MLP neurons of a small language model. Each row is named by its layer, matrix (down: output weights) and neuron, and shows model dimensions 128-191. Each number is 50 + 15 x the weight over its row's rms, rounded and kept within 0 to 99.
A block is one neuron, or neurons of one layer that tend to fire together. After each block is what it responds to, as a language model described it from the Wikipedia text at the highest values.

L6.down3260:52 33 34 65 27 21 33 35 51 63 33 59 59 39 56 25 36 49 72 63 59 30 43 48 40 44 55 53 77 20 35 58 63 56 72 49 36 62 56 43 30 61 46 78 65 55 69 43 76 50 57 66 29 63 44 38 52 76 73 29 51 32 35 45
Description: University education context

L2.down601:47 56 64 48 48 56 61 49 29 71 39 68 57 70 67 66 45 31 59 57 69 69 34 62 58 62 55 77 76 57 50 65 47 69 53 77 40 52 08 28 43 63 31 46 52 65 27 27 70 53 42 45 56 37 44 55 32 48 53 53 47 82 55 55
L2.down657:75 72 28 49 54 62 41 45 38 50 46 48 40 43 63 35 54 64 42 28 33 35 75 51 55 25 25 55 54 82 60 36 42 39 12 58 73 60 50 42 49 53 42 64 49 64 62 58 58 39 44 27 36 33 58 76 76 42 47 39 48 37 57 59
L2.down763:42 54 46 39 57 73 38 25 44 45 29 17 36 59 31 65 77 46 58 41 65 32 40 27 33 28 62 66 69 58 56 51 50 59 78 59 42 21 30 42 65 44 57 35 45 46 22 35 58 80 45 66 44 20 61 47 42 51 50 70 52 50 38 53
L2.down1065:55 73 31 53 17 84 36 45 30 46 15 55 66 66 55 67 59 44 62 12 70 40 51 56 46 58 29 49 31 45 37 50 40 54 31 45 27 59 37 23 43 30 43 10 59 55 36 24 62 50 46 63 50 37 54 61 44 58 55 78 56 66 35 59
L2.down1233:65 41 66 55 46 53 41 36 51 23 56 55 38 15 95 67 59 52 30 21 51 43 52 27 47 53 47 89 33 46 63 42 53 61 43 66 39 40 33 68 67 41 57 44 51 49 38 61 30 74 77 52 43 56 49 44 32 48 28 44 27 46 23 49
L2.down1356:23 75 44 44 38 64 65 66 53 25 29 42 57 67 45 49 58 49 43 68 48 50 55 77 48 38 59 59 20 52 52 57 44 23 53 46 40 56 62 55 42 37 77 36 50 51 52 43 68 50 44 61 52 30 64 49 53 42 59 63 44 77 47 54
L2.down1399:49 27 38 56 55 52 48 81 55 37 43 72 67 57 52 59 34 74 55 00 45 50 63 41 66 55 47 14 68 60 43 28 38 33 26 51 53 55 55 42 44 45 57 82 43 41 53 61 44 92 45 40 37 69 59 66 45 52 22 59 62 65 62 66
L2.down2224:47 30 49 68 37 55 45 54 20 67 58 46 57 43 43 35 78 56 49 14 50 64 60 56 44 68 37 33 58 50 52 53 45 48 40 99 47 49 35 43 37 37 00 43 76 53 70 37 35 67 34 50 66 67 48 44 56 88 39 60 53 51 44 50
L2.down2438:59 34 35 46 33 36 63 47 42 49 17 51 52 78 41 71 59 63 50 26 80 46 25 74 17 61 48 44 22 52 42 49 43 62 66 52 32 22 44 26 42 66 70 57 52 58 61 34 53 72 40 81 40 55 53 42 49 40 33 32 69 63 67 54
L2.down2512:15 48 33 32 61 37 58 53 31 55 16 60 60 37 52 75 32 31 38 27 47 53 54 54 37 70 41 86 49 19 52 49 59 45 71 50 62 59 69 23 57 60 44 52 69 48 47 23 86 45 19 82 42 58 65 25 46 67 46 60 49 28 74 48
L2.down3005:45 61 43 57 45 53 57 26 39 57 36 40 69 48 40 46 57 53 40 50 42 27 45 49 37 39 46 66 46 64 53 45 28 23 38 43 54 24 67 64 65 45 75 18 47 65 42 73 91 32 41 82 52 43 59 41 48 47 57 45 56 65 54 39
L2.down3416:75 44 52 53 34 75 65 27 17 58 79 25 24 26 51 53 51 52 41 20 47 23 40 57 26 42 30 63 23 55 42 44 43 34 56 35 62 63 39 47 41 50 49 00 45 64 78 48 85 32 53 78 74 49 53 55 57 95 19 64 91 47 58 49
L2.down3772:79 55 33 49 55 51 57 59 08 14 36 39 63 46 65 48 99 39 51 18 64 25 62 43 24 65 43 44 29 59 57 48 52 45 47 54 19 47 45 13 36 58 54 18 61 61 31 53 30 33 58 77 54 49 61 35 61 76 54 59 67 46 40 46
L2.down3781:57 58 72 56 36 17 51 38 37 62 42 46 62 61 47 52 58 42 60 55 52 24 23 35 28 65 38 61 63 46 46 42 52 56 62 28 39 60 52 72 53 43 50 85 44 49 59 23 94 61 51 74 44 49 52 49 33 46 31 62 60 67 25 46
L2.down4042:35 41 54 24 52 54 55 71 37 67 26 47 63 35 59 43 56 40 47 47 33 36 65 43 44 54 40 68 53 47 58 44 40 58 72 60 70 55 44 39 66 69 49 45 59 40 58 71 53 21 37 32 46 14 58 40 60 39 25 52 21 55 39 37
L2.down4559:40 47 66 69 83 36 58 47 48 57 27 58 78 48 24 32 31 22 61 58 45 53 46 59 59 51 44 55 58 71 44 46 44 54 47 70 64 41 38 45 35 83 45 50 49 41 34 76 60 85 35 39 52 31 43 45 43 59 34 66 40 70 92 33
Description: Infobox field labels

L2.down104:59 58 57 41 43 43 44 41 56 54 49 43 45 52 99 51 67 42 58 30 61 40 47 49 57 35 51 57 54 51 51 28 40 63 42 44 62 46 55 23 51 37 43 60 31 45 42 56 51 32 74 40 52 47 54 55 44 60 51 22 26 59 59 50
L2.down147:46 30 48 50 29 34 27 42 58 29 55 45 73 70 42 56 20 70 52 44 53 60 67 57 31 70 61 47 54 70 58 37 52 56 54 70 71 59 50 31 36 69 54 56 61 49 72 87 34 53 31 43 39 45 55 80 74 34 49 55 45 65 33 51
L2.down305:43 65 51 58 23 47 64 38 36 32 38 66 45 69 37 47 63 42 63 44 31 65 56 47 46 65 71 21 68 42 40 77 30 48 72 50 52 45 41 53 59 38 59 70 49 74 35 33 50 43 59 45 45 42 43 65 66 50 42 53 36 58 42 42
L2.down342:53 42 59 47 29 74 58 55 42 24 44 42 29 34 58 36 85 26 58 34 32 58 71 32 50 30 64 41 38 62 43 57 47 52 39 58 35 46 71 52 65 35 27 51 64 51 64 46 42 48 52 67 72 29 51 70 47 41 71 42 42 54 35 51
L2.down368:45 48 45 35 60 65 54 61 76 51 64 40 29 22 45 51 58 42 52 33 40 37 63 28 42 51 43 49 33 63 37 40 50 28 30 26 52 38 68 37 38 49 45 39 56 55 63 56 77 82 48 47 15 78 43 61 48 54 23 26 70 36 34 52
L2.down515:30 51 59 27 61 38 49 48 48 22 46 61 26 69 52 61 39 41 36 26 56 56 61 28 62 37 52 40 43 48 60 54 75 49 77 61 51 43 54 38 26 28 44 59 37 70 52 56 39 57 59 60 60 59 54 29 89 17 43 09 38 29 72 42
L2.down1588:77 28 41 59 51 34 53 54 52 67 26 47 54 55 30 63 41 65 56 40 49 57 46 86 50 43 63 30 84 46 36 26 63 48 16 68 71 33 45 42 55 65 47 68 53 41 69 59 66 74 75 64 28 45 21 36 51 48 63 25 86 66 53 48
L2.down1791:83 53 46 70 47 51 29 66 84 65 38 30 54 58 43 19 56 50 66 50 44 40 54 48 51 49 72 39 56 40 36 36 59 33 35 27 85 65 29 49 43 48 42 63 48 49 66 65 60 47 54 65 55 50 42 63 58 27 40 39 45 64 48 53
L2.down1871:60 48 74 45 76 68 51 47 54 66 53 67 48 52 47 55 44 58 48 43 37 70 49 69 57 39 63 45 40 42 40 75 65 37 27 58 37 21 44 36 72 45 26 41 43 43 58 55 51 55 54 33 71 77 50 31 33 19 27 53 83 27 69 44
L2.down2067:62 74 27 36 49 76 33 58 36 26 48 49 65 22 42 58 73 59 55 22 64 57 43 44 69 54 47 53 14 34 50 57 51 81 59 64 52 45 27 72 49 46 13 54 38 69 66 68 40 30 48 52 77 63 59 30 56 87 46 49 52 57 84 53
L2.down2608:50 29 43 65 34 67 63 33 48 43 24 38 51 51 73 33 59 48 59 63 43 18 47 37 40 72 23 48 57 55 62 48 44 50 44 48 73 56 65 39 37 37 44 41 40 51 73 68 56 56 66 35 41 45 48 61 56 41 36 44 71 58 37 60
L2.down2754:69 20 51 72 07 62 36 53 64 44 56 72 52 37 60 55 31 68 50 14 48 54 60 82 74 70 18 28 47 52 46 23 30 49 58 15 49 63 57 46 21 55 49 70 51 33 48 34 65 48 64 43 68 56 43 22 51 65 44 35 67 49 45 51
L2.down3629:49 47 30 58 62 63 61 54 46 64 50 40 52 44 54 43 29 52 50 34 53 46 52 25 45 74 54 43 35 65 42 49 39 36 38 28 32 53 72 55 54 81 54 34 25 42 32 27 55 75 42 44 32 53 41 39 51 57 47 44 37 23 50 36
L2.down4427:59 35 62 54 33 43 30 48 55 35 55 49 52 60 52 69 42 56 72 12 65 51 54 91 70 55 52 84 09 58 44 54 59 71 73 57 60 50 46 69 28 58 32 04 53 69 44 15 59 60 61 42 50 28 60 56 48 31 48 39 42 65 61 43
L2.down4533:47 40 55 23 56 55 60 34 35 45 29 52 57 51 33 53 74 50 61 49 49 50 67 72 52 26 68 43 41 41 44 58 32 25 76 51 77 44 62 67 34 37 48 64 51 47 31 50 54 59 46 33 76 40 52 66 51 50 48 43 77 71 36 44
L2.down4564:55 54 55 51 64 20 68 44 44 45 69 03 44 40 40 40 46 26 73 51 38 52 49 45 37 52 31 69 73 44 62 79 58 44 41 55 54 33 59 75 48 62 48 38 66 78 29 33 47 69 46 58 28 65 77 33 55 63 36 36 05 58 55 35
Description: Infobox list field labels

L5.down434:58 48 24 21 43 59 69 85 33 37 34 38 46 55 63 53 63 34 38 15 51 44 71 48 58 44 57 52 48 33 52 34 41 56 44 56 50 56 41 30 55 79 41 50 38 37 33 36 59 52 57 54 45 62 46 65 59 70 39 60 73 70 18 72
L5.down1741:49 51 42 41 52 82 39 43 56 63 46 22 36 38 28 83 55 55 33 20 38 60 73 52 86 42 60 39 61 26 53 45 15 52 51 45 77 47 54 48 62 50 34 65 54 61 74 46 46 58 41 49 83 49 68 54 68 59 44 58 45 48 32 50
L5.down2060:62 67 21 63 32 62 38 56 60 50 24 74 49 21 50 55 57 50 64 34 59 45 49 57 46 34 44 66 58 23 20 59 45 70 60 56 59 52 53 63 19 43 44 33 36 77 38 31 36 58 55 40 58 42 28 63 65 69 24 47 30 71 27 72
L5.down4407:61 66 21 28 34 68 65 61 55 30 49 29 53 24 29 69 76 75 46 36 44 39 76 35 63 52 59 20 53 39 68 24 48 62 69 41 74 63 67 60 56 71 32 65 56 71 41 36 63 77 33 42 71 56 47 47 43 87 65 15 81 25 21 66
Description: Infobox field-name endings

L6.down152:61 56 51 49 16 55 49 65 40 49 61 34 69 37 51 61 56 39 31 43 84 32 79 71 42 33 66 04 72 40 52 48 26 57 65 50 62 58 52 58 40 63 45 61 44 73 36 34 73 62 52 38 45 55 51 48 42 66 52 60 29 38 00 50
Description: Infobox field names